config.yaml
num_hidden_layers: 16
hidden_size: 384
num_attention_heads: 6
num_key_value_heads: 6
head_dim: 64
intermediate_size: 1024
vocab_size: 2048
hidden_act: "geglu"
norm: "rmsnorm"
norm_place: "peri"
norm_eps: 1e-06
positions: "rope"
rope_theta: 10000.0
rope_fraction: 1.0
qk_norm: false
attn_scale: 0.125
bias: "none"
tie_word_embeddings: true
parallel_block: false
extras: ["capped logits"]
init: "orth"
init_std_qkv: 0.0215
init_std_o: 0.00379
init_std_up: 0.0215
init_std_down: 0.00232
optimizer: "adamw"
learning_rate: 0.000856
beta1: 0.95
beta2: 0.99
weight_decay: 0.19
lr_head: 0.00607
max_grad_norm: 0.5
warmup_steps: 469
schedule: "wsd"
decay_fraction: 0.6
decay_shape: "linear"
final_lr_fraction: 0.1
batch_tokens: 32768
max_seq_len: 512
doc_mask: false
train_tokens: 328500000
max_steps: 10026
dataset: "wikipedia_en"
MLP neurons of a small language model. Each row is named by its layer, matrix (gate and up: input weights) and neuron, and shows model dimensions 48-303. Each number is 128 + 24 x the weight over its row's rms, rounded and kept within 0 to 255. Numbers have three digits each. A neuron's up and down rows have the sign that makes its largest values positive.
Before each neuron's rows, "fires in" lists the words (lower case) most often at its 100 highest values on Wikipedia text that the model never trained on.

fires in: "a"
L4.gate530:126143104099157151135139118134144173100159157139118118141122162128160081167124170138128140125160181115126127130124156140101130121148164133177103136130160145129122087122129131163121094139082190166105113146109115128151153130113118150119112139140201114148140156143130150082124122103124150161098116124123103125127129132110141142173188115118112129147138119132145149082138150148095097152111146101136111145114129096168107125129141075077122112129136109126108139115129171133136165113144138110089119120136145137123077136154107110137089113099109118164104105125143132115125081155128099103118125120121177121191114113166126159149133163165114149105194105105143113168179104152123151118117152146102094170157116140129126130143095178137146171137176157117119152127132117124144121126098159
L4.up530:127146158131130142133141099110150146162091135152110098142117111158117119134139111148138130077127076123127099144134110105140112145114178160112144127099134157127193144137128125155137140130117141122149138087139092130108150100123092151140062129106126137116151125145122155110132125094114164150113121139137172110108103110127205140100128110124142106135091188109129131133076126101149095094118140153125150142127167091136129134169153122113091077153110116111119109131118129155192167125164117113107161140101163106150116161103117095141090117090127106147133104158128178104125146112134112100176144131128138130103132101126143128075145071114124138150134130140106122130171129125141126123156108137106120109138128138133154182126146164143097117145151109155109141152113082117090124099116186

fires in: "m", "mother", "murder", "medical", "red", "mutual"
L3.gate21:131136155132119121135124103131155175098172140115171158156129102126107137117179145134077126182132116157140103118108121133126125131121080124121186169122174102145116171138114123165099114131084095158133086146122126128091099097128108137091136143132077098138114144152119133144109118090085164154151127121105142116115121138128121100164165162112112144134129163135160138081133140126069111085142158138136106142085163156139133124152132138089159097132108104113082147141112121098119156125117102151142130102122147126096152101116123109131112110133104156124138120107130145135209119165086126121105156139107152092139125161131106156106112127125106135149087119099169112133143133174152140113167169117137127135112130105122154141113153137074178106117175121124154152148141121139095152134118115
L3.up21:081118146100165106126161124158136085137118091154125120159109124129078099116162128099136139108172127099105146152150064138113114129102115114105114155162147148118111120074179185117122123123072180100148148113130086097125128161168132139123103141128164140118148112150117119141118124135148124092095108134110121152136178164142149147081073085118196138136144117142076139149137143139141144146160145164109122136132134112090122121118139098141131135123154135137134070123126116147129155150147124118138153119160130156110102119169116140131126139177143086108150152132133132103100148109129117099131109127161091060107069114158118128092106163186136158142116132108080157142136134121149113147108108128099140162128146122105144132128137122149095150147096089152148147176121104144114098126113153

fires in: "14", "17", "13", "16", "18", "15"
L3.gate893:120072099132087089137122091163127128146152140143108159171118142101141163083086157117112123171139080095120128074137131131119154094158116109144140084101135167142096115114134108134116118129118158148095148087149123157136128154117150145119097149127133111108135159112128128089104130126136129162089121081099069126130131170100113147163153146151151150145105080129123166113106098121102141094110130127139121108152153055141113124153133165111113112128145075126171145107106099132127116102130148134100141166106117171121111106134090076124126160136117135119126125128095140099129168132115151153134131121143160100092133153140099141120147088133125131120136138130110144162117168147176126156147093106139107152121115169202129142137114124128148124131143106151148136100125116121121157181105099
L3.up893:150103135149078123139091088079159087112129142129134141146171102113153134091111125142131164110122085133131088130141081134116112104187142133123174122171131135117112092121147121096095134121152131142100143144142151154119158133150145124133123153156146088097182160098151103109099150187111124143081089084155127122121156118134118162180109102126152110117089136144157131114121096138138131109155135116146149115154101096113086097136132121102160103094126092190146119130149151134127132129142122145082077156139101136141140103134138113133113148130140128161110133132055079139115170131150132137134127134114116082124112124106179103119159144132121131128141133148154165136101144135131130142105098143151114123086135149176161141159121108136119108133142159159148132145125102159161146134135099

fires in: "are", "were"
L2.gate708:145164093092141164106141129134074125090118141124067094109087150109148117137132142137105122091163127114128110066116168076109143129153120055125141117145156162171135106091141135161074154132150119127118121104158119108205109128119112114137134149155136117146114155131140142116134129147138143093103123105140160075142127106121107116124150152142120108142123143137121100123154134121110124118115132138129123155100114081147137136098168130148118138132130175135114153139114078118128107132126129110140126081127145111103123140137139107159131098063125056108091140114122124130143131130138148106172172129145120132124143153145112136110115124120085129113154153124137113142155122101111150124127135138124120131164146102164171110141149099123093105147105118145124148112138072147158128128140136
L2.up708:075101118109123118088114154171131101115188161147166170117105122156122163138160129101090147109169165124107113128130159118134127139096139134129131136129105082118131117095115158128123127149129069128128139168111128109109110157129151152154137138116081162161120087169131138106149123170108150154133141165106113113139141149116118118114087126136105128124158127157156108104112117132130163123162155157112107135145115166148122108095165161128093149127083124151119112109134140128121117118144133115139102093114114124153162128134168149095126136150121110113128132125035105117167120125130079116149141138187138108124122144138111128126112156164132078078083119131156119164095117133120123138140151156125161099135093119153121115136175111124127118075132125144193155140143099120187150132149093

fires in: "northern", "southern", "western", "modern", "eastern", "written"
L4.gate904:107109105139136106113107140130103118136171162070073154142100106125101113131132126116113094149108126117113108111124160102109081126123131126146152149121131135114150121091154134107079123139127144192131139135166080125111124138117132111121107134104107105143163106124172196088138144204117124143130140144117154114109124142157078119153137153156126148117135117142120123136088100101127128106124101130091118144139156107108136123090145115104133139110079107134092137135143102138198149121136114137093128145167112145133108133119113134112109119119086130172162137084136124092152157141073129108115121174152108111122108144161132135155142158118132120120156139162149112124139122134130126128113129120149114122137101124129118109167143091095068132097167123134130137094104126178089108172104116
L4.up904:155096100106164136125136118142159117161103144128160157129110123164127118119087106223172138155093085107116156141119119154130153106147140134135086136100152103149117063176096134113137188145119141181131113130113096097145088134145157121129090143162122162143150115115166120109141102135121168091134145162139107129129117100153161102165104125107115114119078150120096110116112071120120121093129089133124150132116098085137171136125146131135148090100154123138137102130173122155127122122136129125124141144163089100133114134129164114114136120128124102127114147102149094105155138133137118115089116148144128144117148119091127135079122097166117138147139145152114120103122129116122128129139121134106118123122166121148115131109139089118152094113170127133150154111140093134106135111178122

fires in: "a"
L2.gate44:122170118160131120106123119142114162141144088117084122145103105109129174119084162141158084126087109147146125147134118082124093139136173120117169127156127150160147148169151099151124093149104204154132140159095083197156123106126156104124143150139152149135131153139158105150109114076107119117085116109086157145134165127109123127128095148096156153143149119154138173121132115133135107117116138090123155150163150109136127138104137123111094116134120134091094133086108151107148093098069095114129107153122138107167118158093103090178137126156161140110135111100115127107098115138100150118100102085158156164166116118127156160125141111084102108131121137117120092119123129132158125112139114145095094133169100104131114152158136147146126124132133142123126150116117099138090149154092119
L2.up44:140110164120125178122106104134134167158102204120107100103157132149073076114140141083138131121126110139121165097148155169111132128107120154131103169107159115161126110163120111154145139133131105155120170117103133120113137091161131163130148129127139118169127096153105131152108148161120157131140120152140121126098130145091146144143110141139131080156121215117120140122129100095101157112116115156095157131091143133139118127100132123116162083121096131185077073126136130116087136123096111104137156155175132126093131138150115134101125174141093099150162155155095134108097123147113130119161114111119137070163130130151123139095117098141153101115151118117123153121140138137117154092148170138139141114105136111081137164152131143095130131099120100135133127119131082130171116106098154

fires in: "south", "north", "southern", "central", "western", "west"
L4.gate620:090132172148147136123115114123108119081188155094137111150093128100119124114164171148096145125131162149140109168111123081132118122118103141138130131130155120148139143115134110130079095128136097103136112120155166140149117166157108146126095112046107122113132193131135150150110113126117128136108136144108158173120139104139154108090109121129181116164085156098145166094103134149107079110149090134085143139127128104105126152066131123161130120127142148111070134146123096107175081094147157107078093159107122119097135137126130111167165094115106127134164160143102108133148172127098127146109113106168114147168159141132124153141133122097132096112154145120150097144104161135147153134146117146090099126114104118181146110161106162101124120116105118123126146117107149111132139147124108
L4.up620:141109062142091127128172135136141137144098138099102144105106121142096121128100134135117121121124122148154131104142084177121085096118113094125069081141155135123102111122123159147111105089123122149098107116127098135144103070126121125096104118095134167118124127117148113149146108126122169161131156087135139068136136147160147105137141135113087153138152153124161171093122095172167119149145115147163196122149146111123129128152108122119113081141139131163105093161178095100096140097123109130150166118123126151124155109133125127100148148123166116108104119120186184091124170099124092111168097107152155074120120123150079125116117154112096121113136130156137169130143132138153130132151126119114146156123145182104111128145189149156092147100140118145082125127138100100122135092132116

fires in: "a", "according", "atl"
L13.gate894:146165125137108122122132167122121169126129131164095114130160125129112122134210145074110158142124119093166101122184151111136137157148080135147162122100143144163137117137109117132088099113088117133117121106113142156161148119127098142156108081109133108098070104128130107148091135117181121118162133065125129120111144112090112114142116118151136079145136124103142151068161147157111105147133132121162138168147173113137129110138100082141112119151154141090106161093124090120118169135077080136131141129150113128153155125088133123113150088118109125141137152135121144146100116090139099136100117098121125152133158139145110138143144162112118109105176108100126084109142106123100153098114138131085077113165159116171106125104124201181121124107133084166109153116110142093117143125102130
L13.up894:087125094075106111150133111138131155113111090110134130125144159150110107175139125124142140188097172133150153154124141082096129132114157111132126096117114136072144158146124120172134114141140137120118137097144077134130155158130164137135133113156181095154141136081114131111153158163149167140145096105133087159122143106125106140131120133167091122127189111114104112117150118158130133172152155142139142104139124158141113106124106126120121146133122131156094089117126137106072158108153140123089138136090128138152117092122119149107139109173141118088116163123190141156160156106109108116148120070141119157109113158151134125160180156124144133148136087160114132139135111128084154138117113123138171097142124146120097097128121147130132134122120134139125151095110097121172113133124114

fires in: "a"
L2.gate972:111138137120106106097152123144145124136120158123066117083115146139105121076115157118121121151124154079144144112145127113150134127127095153150144142121153146158147120107173138150120100155151135146109135109146151125148105109097159154145119159134148183119150138130102106139097130107127129163090142093103142145093084105130144114117135149153186105156158145088149158137167089138175139180166162118110151147129114112163103128110177133156107126123127143097086114120136133150127111082118119105178171134162131124097135149143131110122152083082064118106141169149137131116098146144125109090108122141156159148139131139125088144120110081144111138116128149089122100178136131134176139137144136163071108159144114063143095123159131139112093146119135167118131146157151115119110126115083132
L2.up972:125146179132119149151121141155134168137115091109126114130114125156129121127134122152118141130102138131101153106111149119077140143105161147135162127126143095146143136114091126136126101137078123163104127139091107138106113154131122123147103128081130125148099123147154107145147112101115154122136051116123159104141194117106171137127136134136118120108173097139109109124129155092107145106149132107118157130091153137120115111105121121126076112116119074117096121088131132132132143127139108138084114160115192160200096136080109146139097124169162126151121149108116173148108117110142133118173086092117139061158115137126162140120131101141131121157148136137079160102156142131117148116144136121158145119137113124135142099129170171124150102112134099127124149118098131157136142151125132

fires in: "south", "east", "west", "western", "eastern", "southern"
L8.gate549:113131084119107154101131134178129139128165166129098209082095159119136136129155189134127172128152078128168113147128143130128145122130124136114107076111145081086147093131140144153178133112138125116128132147136148106113104112114143146106137121152123099086074171129116103147112128060127139130131143120093137160149120088163173103138107120111127112159131098110153145098116131193142140090148122137151109109104150110124153085091128095148121116157125115140126112155140100111179133104149096122143147161155160120119135125150113120132179084113118123115144120134147125129137109138136136179097143115191139178110174154125133106127123138096107121164147123091167144124116143141174118120172095134151134137153136122123128120139135152132136124122171162159157192130134093063143116120110179
L8.up549:096122171094113183083157164149133159121140145125144156111125156119179138170165145192101130140131175205127105181100148133109156111097125134088115135116125094132162136148132111128082151099108109122119130119125141102139095114082138127126097126115143158092137099139131120154167157138141114092129132145137101109093118146127112098132100112108109069106157161119162114095165149158173107100102131102108131113151138127121164111075120077109149107111108142132114092086133139094124124145097122123094106153104105112094158118129137150146087123130137148130124193144121119190115114141134143082105177117154129107130172104136151099103136138115156106163160120153146136102111119087118110120118137143126133109135131097101142151103107130136144144108110159146142159138115117096138114116133112

fires in: "14", "28", "29", "15", "17", "27"
L8.gate835:101105134115101132159105110125132153121119111147115160087126141156142124132118122133105145133099104090115103114166109116135168094126132115138127155112073135146103125089163118169185112122099132129154169145123132134135133123110127152129129107155125119081094098130083103118147151097155138111146155110096105168159153176082146115099110131131152111116109145131177166139172093144120159125116141157140122177138144136116149111134116108156136127110135110124123130116135126130093127110156120118183136138123128147137122115111136129134100156137084158119091134111135120116105136096140151116102102092146173109109177158081126111147161107124144149120136148117098164115111195163128127157164097127137106157106109177162149146095146174136126108181192185149152162097145104137133157119122118
L8.up835:123130162158121171104112091092144122185105129111118076129132152112105120121112080141128125121159129135135118135096127105110118134130140109094114156135107152075125117122171104168174175135095135153155136168165126110147111117142072128156112142133124132073117108126111122122156160141099114098112137165111106171123179122142137094128140141081188107115106147121160105162112116128143128105081127132126103150142149168129117114128093133122135129089112161140107104103140135124089099147100139098145128095128108147132108166109141107126122115101122122098157152111143129132110161091163136119134118127099155101089087181112147109055098095127101129127097145113120173121110149117119145151095110130128120084145135146157103120104131117107070156154129161160159147136119149121096140133149139

fires in: "were", "as", "are", "of", "among"
L8.gate151:077142162129088115108141091135095135145160138165092137138153104140116131126165149112134150128132114093123108127123112099161175120100129105159126134133112143143141135106107150181119091087120132118149156122187101115123111161102118110136101102190125085130108145129156103140116143184097088152139170141097140168111114173125114128118119181109117129205103139118149099135135103167133079114135141093141139128160176146174099134115130134149145109140112157103099126100105126144168153121169171129100156100123109108171117130142121132119138127149089098089148118117162131114152169118139120124144107185146128119126110133125126152079148115108139113164134159125108135149112166124084139142126149141077143132146171082158136110139161119149109094125121096110165110121113160166123077123088170
L8.up151:129169094131130116132140143122134165086153130148111136139132164130129129147182095096139098098132168140147135164134145168129107129139110122098097069119168100112109152111137117121124123105145119064132129138151113139160088164063112159094166154126133125104134130129140131112119112135113124127130130111129152102139081137144148139145135154106124138079148132123151139112134150158139147125122132162146142140111115154125168162123121168127127126155133158152136145160126121108100152098142129152071144103128138146128167149114129112163140110122079143128108121090126127138123138158132115135171191138123143115111104124127132109096091143133155103107138120098140107078135143110120147104100120115182133115121092109113142091140148133183170147086110097165139119123127129125153173115134110

fires in: "north", "east", "western", "west", "northern", "eastern"
L9.gate935:082143107093110141158089133110119128100123188157124178114106124127132083092154179135131092164163126095128117120107169128132130162129153073106112096101106158119122134124140153132103121135123101122120154107180139109143098127104120137119120126132126135099108166141129138131110148126127112165125113070170077139121109130158134139093138148106127111159116162117136126122089131167133125092146108135093125098108148174144110149138174140126111102127141126124106133164155115081193130106111139138144109164127113127115155157135124141087106102115118114106124117129156131171137138086158136113116121104104134138140178137122122129160098129104127103143173103120141120159109141134157175116112110122125110155141135158092123111114120189139142115084124121146107124115167160085096113138151139
L9.up935:089126094116132151127126125114101112122156147137159124095144145103169141089179179112117127113133117159128108138167146115141141114146136096053118072117134085110189121122154069132099151076128153109175131123103138102141079122136129162102090108152111152128139125148114077129143135167166117160143146105099121127126124168138110166126147084115119129151123159107158134072159162162141087122151121130162146111105117121099139110152118137134158117107100123100123118173155130096133134126130158143157155127115140138143122102132191130099127129136092139131129139113128101184103157144135147086138127110135172134112102141106161124141129151135127151130155116155151137146103134160137156126107133144123135162123140124119180093105127129131123094156126115155099133130140116103122123113101160

fires in: "the", "s"
L8.gate595:181119092165119114140129130175136157100152135144153179157151083166075108146130087126118179154132151123138162150112112135129107105137056133148103118115157151133117121143154150092098071119122114160142122176137164123099139157121134122069126109155111126139117191128061129148115094091080163115132112122131163110090087119117131139144119159130129157147161153147145153132099093142111092132161124110110125157119156099111157127102157113136165082133162116133116130140164120109124130111160116108168140143123143105128121163157155110133130138087122150122128098097079145106122136088135117147106109138135137156096145112157137131144126090128119138080137110119088165113149136130123140139148104121130124100140136152161093145148124138162112132135129080114134135119152112090129172109118137
L8.up595:103133093141120064103129124115112143073115147162129107109147119142156120138135134138127102122152087120114156140156123154152157129140182128151186180109136124098121122128218150123143119168150151139106112141080121135158139126129104151136140131123127147090157114122154163129124158129103094134115088111157178127136143173124109119138119129143090123115142120085108146109132104102154174131141140140128121104092162160147090105114149152146156137146136173139130156146104128109150107124112147107102118151124063169169079147141110130092125136141125149137137110132110109066117121140146125122114158127145112130128085126117139125165129093109171146083112127174141127133146140120139139120106146145120112104167115089125086116112096154131164132128101160124125096103168117130157125126153128

fires in: "during", "until", "before", "since", "after", "to"
L9.gate1017:132130120081163078125144120124123122133111093180099163151116145140116166146120107058133159161154135105146131131121122128134119120108129134123085171082096140153125141146126130142134115108181139134106141117146108140162108148120167125100164116144078129101075108087117134164134142193114083162138115132106104123129118142110131114118155169097144142117146114103123079133123130176125129085102147111163170127140143099147139116133148111158153078125135120140108119107108136160118134166149099157110110116136139170155127144138098117152103117119091123131161139135144150147140132136123143114106104119135133157108146139109133064139155132102121134113092121096135163149105176128177091161114088119124144144149127124121097099170131170102100120087120121102150133119126094101120119098140105
L9.up1017:101137134133083126102125133135116163118112143113135171078130152120160167147156142120129127158117130124156135086110135164108152112112130095189154133134137108164135081120135108149145138081122104115133098114097138156155146092133123106134148109084133085112116126139114141097142135129129085125133093154102095122118110114071134129132151147134119103121154144147183127142147124159140081131062189138140118119129128131194096095160098137105102128116078167094149113106137113133147116132138134098150132137113116150125092125105108125090091145138108144133164135157130152135157137130148127120177135106137153108131056092142107113130126070164145165167137119123117134141145104138136094101157160130125141125141114116145159143134133093124165109092142108161141126157135121143086160117129118

fires in: "s"
L3.gate133:150154114166147137118124167121143139133132149123105125131137124159130177112119127146172139173152095128164105131114136147133147168108133119180116133115175137166150125142116163138151132132144143136169142140128120119128104132146123133121125107087148139115115134189091128154087119134094168130113073113113122146114128135105102114108121168122128158133152144114115181150104078150151131140124118088119101120125188101115103121123183116129135138146133123101126152121131120142164108129126200117122150112112130159138104111126128107124137181128100083126117158114102114119083121094073154140130105124145140185114132116180121169112124140093115127145124155104108177161121145131133144157133081141077132160117161120117126114126126099125115135100138103123122126138143174142174129175142166
L3.up133:118159113160120107139146113116104136140153126145109115141160079129061103125123096092123095156147146078132145159134128145137094160085149091122103163132119180098152130125144125121121104115127131121115147144132118164145150068099096153115118148118076132112115128090094134148143136096108127166087126116106123110132113114164154140140075129174164149167180155101134146149119129108128075130132112124078138115129152123129104163046167122104092111144132126102133121109119108112112099122089141079121101114101086154116161150135125098122120136130168140154136080125120126103095091123114069113129201144165123097130092117148161151117158122106156111117168104117096145137132175123101161109144124086117167128130117062111091096105155132125102101097142070104169152153129083130123148133119123

fires in: "m", "mother", "murder", "mutual", "medical"
L2.gate677:059134120128077134164130102099130146132130095138125159180118133150115114119143101144093098156157107144147155157160157161134135132126147109154104124107163163093095115100110173116129109118098130187124129101152094154136086098063107109114118112167122128146161129167131116090092085128125167153119109117125140122098104142159157082118147153130129138161101148121109167111108140143113101136097154126112132127163135127121113118131149109111115134153155142104108110161136131114115169138090142144147130138115144120138127146112092127117116113117102125077145103126097123129157132124078134141107122119108141137128128189182105174108140151156131150112156123107150099155137148154139129122121089142088107178122139105133106120119120155111123120144141119134129140109178161100105127137116121
L2.up677:081123128116086131153087102094125130086128153142135153144110141144122108129135116125166130105174121172140138173159157102111125150144130103097080123100121103142116103148161142111129135125130130145164110134144136138161088141130078092115128138151144124152157160133134122104120141135142154201120126112144121180083141100162114122134143162137132112104095157083120136137117132108127141117114159163123121114166127143094110131116107111119144123140133147136146111115108162159138138146127113142107105095129119139126123135175133144134121113155093114104130123099107132119135121116128100118130101085117106088144122166132125159117152130173163143125122110147140077073176145100128141101092104137141157200144124124136119146084085106143127135083085084086136147152152180100133116121092115

fires in: "the", "their", "his", "killed"
L4.gate889:151148126147133163133131144109140125114162115104142126109127122123146164142108125112092103144128093071084150126144114110105159162121170067153131117172128107110109126142119191128123113105115139123104123112181125138158114173112151152097125142127091149160147118161089112141173102129149150120154120108114137094157098138174111105120132145188114126171130116120117151076110117140167118168113115142136116102113159104166162121142116105174141175111134120128098115123125157159130128093175147127165115128139112159155156154121128127177153079067106147144146118123127154137106148106140148109150124107121107110109143190118107126131145138109102186100098127149144132127137173119111095082114100112160078165123138158133096131132135113121122191144171108119123135120150130106133171105145082
L4.up889:153154121127171164131105150108118132129129128155165120123108134103122098100091096139157128082116114122107128163164135142129108144123143120169124154173137123145167101139167123107138185163167163154124106145122158115143111147146133131128131088114141134124146114119132156090079148140160129178113134121164077094122156127167125113163132138128144136088119168114113154107135179102155162150129110133098117161152128150144103124101123100156158159128106173141148126157113193092155112145174083141148119161127108144076132114137108128126143156109158126148144139101169117112120111088128157137153141142109117125129131104129146110135080112179150121133137121182139122133129121131148122110108160152124094124117149127163143113067115101127133134155090124111149093137127095116143138105137098

fires in: "may", "july", "june", "march", "april", "december"
L9.gate704:094120094128091142101153091113149133123174139123082136116127131143120129101133125097168116115120109098101088127114175092132155152136138112112132113138155124127133092129153129167165119078109135123117115094141140135129126116136201192105131122119111150101127131077158110139088093160194179155098153097128105089114150175069100103124141091122119165139162144115113106097120137148101127145126135132144108155098130111129143108168107157121094105155164172117100112127099097096092154146128090155129147099127144170131089125129130111116143130154107140178125130152112137121157119109143091152133118107149137193117124139149103138121117101137109118114099156172114142158130131132145091126151105142092134096140156142128138106143134154133172093183143103156134153083110104109126126139101115
L9.up704:106132117137088104135141081118126139156133159111134133117148163130068105112172107110154165130094100123130135123130161134068103135121136133116134136112159123149127132155116112122174154085092105104154179114101148109134146145128157149121144119136146096113122125086132127087141078160171145175108159128158115101138147132151115110125121063094140167092107147117101051126125131130163125133170117139094134128132110117112193142164173145126125159109101133122120122118092122149111072147136130115105093104110112154103093140159132089133093121136099136114116152149098149142152149144131110126135134120097107120132142154121109153143130076144132143127097115132144185103130150134141092085138120179142153104097125133121128167169115113174144093163130126122145130138115111137114126170151145

fires in: "it", "him", "her", "itself", "himself"
L8.gate568:125141106125112127129088104116123146124148123138147126123108174157106152117166161087149142183158137142149126119148129145162117143119120095118136115183128160130166154127135143131156092158169080136136157116122086126107129143126120069114125144106142121141100177145115137152070126155134114132142062115093138118145146073103153122134161168132130116169129126111168144127114125116143180140113164134165115127112115093105118120115080134130143115146165095092108105142089085120132116166146127152118147120109105115152150110109134113131148162168139127120098107157097146156155152061152138164109138114142112170164150141193118124103149170149176184151081188090113138146134143159166080097166122125077070114093127128128124126113123153142140094133148120112096134126140122129149132120095110
L8.up568:096133099116148127132121140064091133125124128146117129130141122149094061158111169146149114152152121089175161097129085129132111156123130175177089140149107116120093138095133133128153131105089100107094113129171103138133128171117137152118121111140128149115111136139137100108118090162193111120139129077148137144085112102086117116149097139171159104139129072141122116196162165125111147155098157134100139153148120102177109130143078125094152108148135150122110106101183126127118134125125145084139111094122127093156163158149157114175126130134148148146105127146117124148111126115157115111137103112100133180132108147151115136158098174175100110091128103090141130121156139091130157091144125100107123167127106109150114104119125131161111099132108167113148086074117181137118119084115107

fires in: "it", "itself"
L2.gate745:125138125140134141176097127119097110155166112163118116158099121147109151095122119145130104134128103139119113157122100136168093158166080107119110109147102124113142106119133130130188115141112132130172123116118097142159110125062175104126120119107141122139151109170125145162101120124123136101100137152112105085121118128121177104139129135128104100110110135117142176138089108131135169156134124127103108130122169092138113134166154117133131154163104137077131134170103113095136129153094138111134114101056121123175122188117092081135150119133124132094127112124160137095125116127081114114076147122142118106096121129174165142129144082107173111138079176094174123146123155180167094106151136084101118142091113131141132140105136108114156081133140120138100095137120154142111159132130125
L2.up745:129137149077171143126092111115140110125134112121136099128113165127078138096133097129143127097112105152101133096125129126172088140153114158119107108150085085140123116132167151096130143147163131123139122106124141145147115153124164118147129154126128103147174117171127141136139134163157085075104100143156077077085132087147139140154119089150079105125132113116139173145149127112122189162153092165112120117123107110098133129144097110125146127105092127113168098148097104048129124175113127118113105130112128156152118143138126103128152130143116149116118092156145139171108122154150120089154139083091116138097105086120152111111111106110138112167069117150155126110106112126134133069143150134127157109113128107135173156125122102156119081156103135120111136141117153155135141121150157

fires in: "february", "january", "april", "may", "july"
L10.gate536:130152115117093086079141135127134144134119170200147152162117147137077140129163142111122115152138122113090096089127118090144133128138129125110161109108145124123155182112143148157148167132152125107121115113153184129115116151090147135140167111132089107111119168092112111121147129131126156095150122076085143101094137126094140120118150131145138118131180161117118126125111149152116104072097119148172123134107137106157142079117113134135111127129144073139158170136109087146109182167156098109118111139174113107139128123104118082133099147107084104120193108148115109133163141118127126145101154112114153097136103147099124075125073120156131107130161097106143122171136130114120121157091122128108121135138114167185092116136115129153128138107100086124111144119098140090141137152145105
L10.up536:121146138120121125113139116136181152125112104134093137165124143124135127118111100129124099084134134161121174146107131092105137134165129126088116168125106151175144151090163105127151094129114128152159146129141125081162135103130109160130098096096121164121136130133150115123121115143112130091110188156109105095118110095156162074120141113133150111140125153184120115121119137122114099110132136093123138156108139130140135133123092134084103120108104176128098111163108116100116160078158092110119144149118134134104110142130110084109094113149136171153124161105161153121147124137113094176161154142116093109123163119165160141113163136141125092142125116131115129099116129106132113152123106172159119105133115141105124163137111090184140094144116111163120128115136127175147133160126112

fires in: "goals", "df", "fw", "apps", "athletic", "s"
L10.gate463:112116170069177095149137132114139174100143075117121122155106126139106139109133109128099116129122111077111128112141155084146130146100121088129164126118157114099118078129162171119147113140140099142122078131091099153180144146144107147115151132124179096111162130111141100174116117122126135108116122134105113117126105165117167144076117111120067120142150100133093120124113108152115147151109168149162155141150120108100120097129112164147121136149154164155080161150163129125163080118116098142144102127146177133151156118172104124143148165158123167103104124109106150133130144131157115118095127149105096098156137138122166115104118106096112094103102129149134093145118118131104134135140106120111153115140145149177067123094155094127154168162164136117153113127121150140135095190130123
L10.up463:109105123118142112122143123160139102125158120126115145094108124125134148144126141135154132143106151157112120153154117141181091113150144119112124103090136106124185148126147134143118095111135115150130112133103096117127069121149166107110120155133127116131148129154097152134104125156135128163145176157137157143097146116149160094183085140112108125152157118117114146134115135170147123133137132150118131114164098075077124169140144171102113123155110132138091128118120120095154105124103154085076154079143104163142163089102113118122150175112126154117136108124146114136136106092118175125166093105145111110120126142155096127128106098106118134107144122129119126133123103117126125135164145111125149105140086127091139095110106106104117108079111119124132150161088130069124137122180133

fires in: "in", "during", "until", "after", "when", "by"
L8.gate352:127136129115108090136121145114100158090128111155106129153103091099156132174143101073122143133112127124143087108120157124164149133140133114136131150122155153123166131139169121131141124106186138121138135103134130184127148110118175129123120115132097143092131126127087147164126156131169127148134135098072129146139129118083127107133082111117126138135148103135143140107150153144134093071133158114141129097114179158188095084174093132152110107146143106095152162148117173121127157156156094147136121133103160093110146138118129097129148184180142102112159156103112187122150143155130162110148128130159180138123106148096103101116127128174155135139138131096101140168128125112161142193120147122130077146113116122126088099150110107095124110105131129147129132098125076124104176141128114
L8.up352:062163080153127097119137119111112078130117177178094106110112105145158128111126155120170163136139130137134139145147135112148110121128136046125133129147118135145118171118170142125153113170150143125144033122134127127112122154098136085146159125105118122165119128100176136115122096120145127147120127106142139148141158130136125110129130117094127114166123124127146105091127101095165109128086150131128110123136134084154086142158128108140092129136154120124120094095104168149115101158154149128136095117162137136124139126104119145135139144097096090103158144121113094145094101129102118153137098117117149079166107120160106117114129128100112174132090141138202108101156146127147127160112165119115136112129107080178151104137130173143164139140138118165127100136112117117118137177143171

fires in: "df", "mf", "fw", "atl", "candidate"
L10.gate934:118119110106116135139106099111184096155117128108106121157135155109125169091116134122128123121150093152175122110125085111149132160145099137160165133132102148055170111126113132107178104121138129130094107178130095135134161127125091124130155141182108140132134142093147124152168111130113160123134168120140147124085139149165149115142145114117098110111085109133163125122107122137105131164119176126152129106110109135122095127112146116141124147116197145105109165171113122099137120135073113141118089118137122118138131142125108159121087161132124117102113126112118132098098159164156132163131144104142121117172136144129151162119118171104148119102131107139124093148142155174138080125134103180113137152102135095147159127139105086132141116083119162155138059102112111131140138156129150
L10.up934:140122148129110077109131125160123120146140202123132123128141117143155120106118119114135125110123148116085125195123107120109065135160115116167120063111141140085125116129091133140173108115156148157123152103140095121100125081161136118155142122130154096107110167100114104122125111115120117168121108156137162122130140171099105129099072139096127168160135164165118107102143133108136108108124163132110133150159137102146161112086112096134102120147113165154098120124159111114158101124149140072118122119146115144165082161122106150142107086127115109110176117115142106106161127126121127168083116138142140112118138109115139128115153137123120157112133101121138088131134130094106139145121145114118111151156145139135155124190151098112123166110105104139133140152113142136139064128103132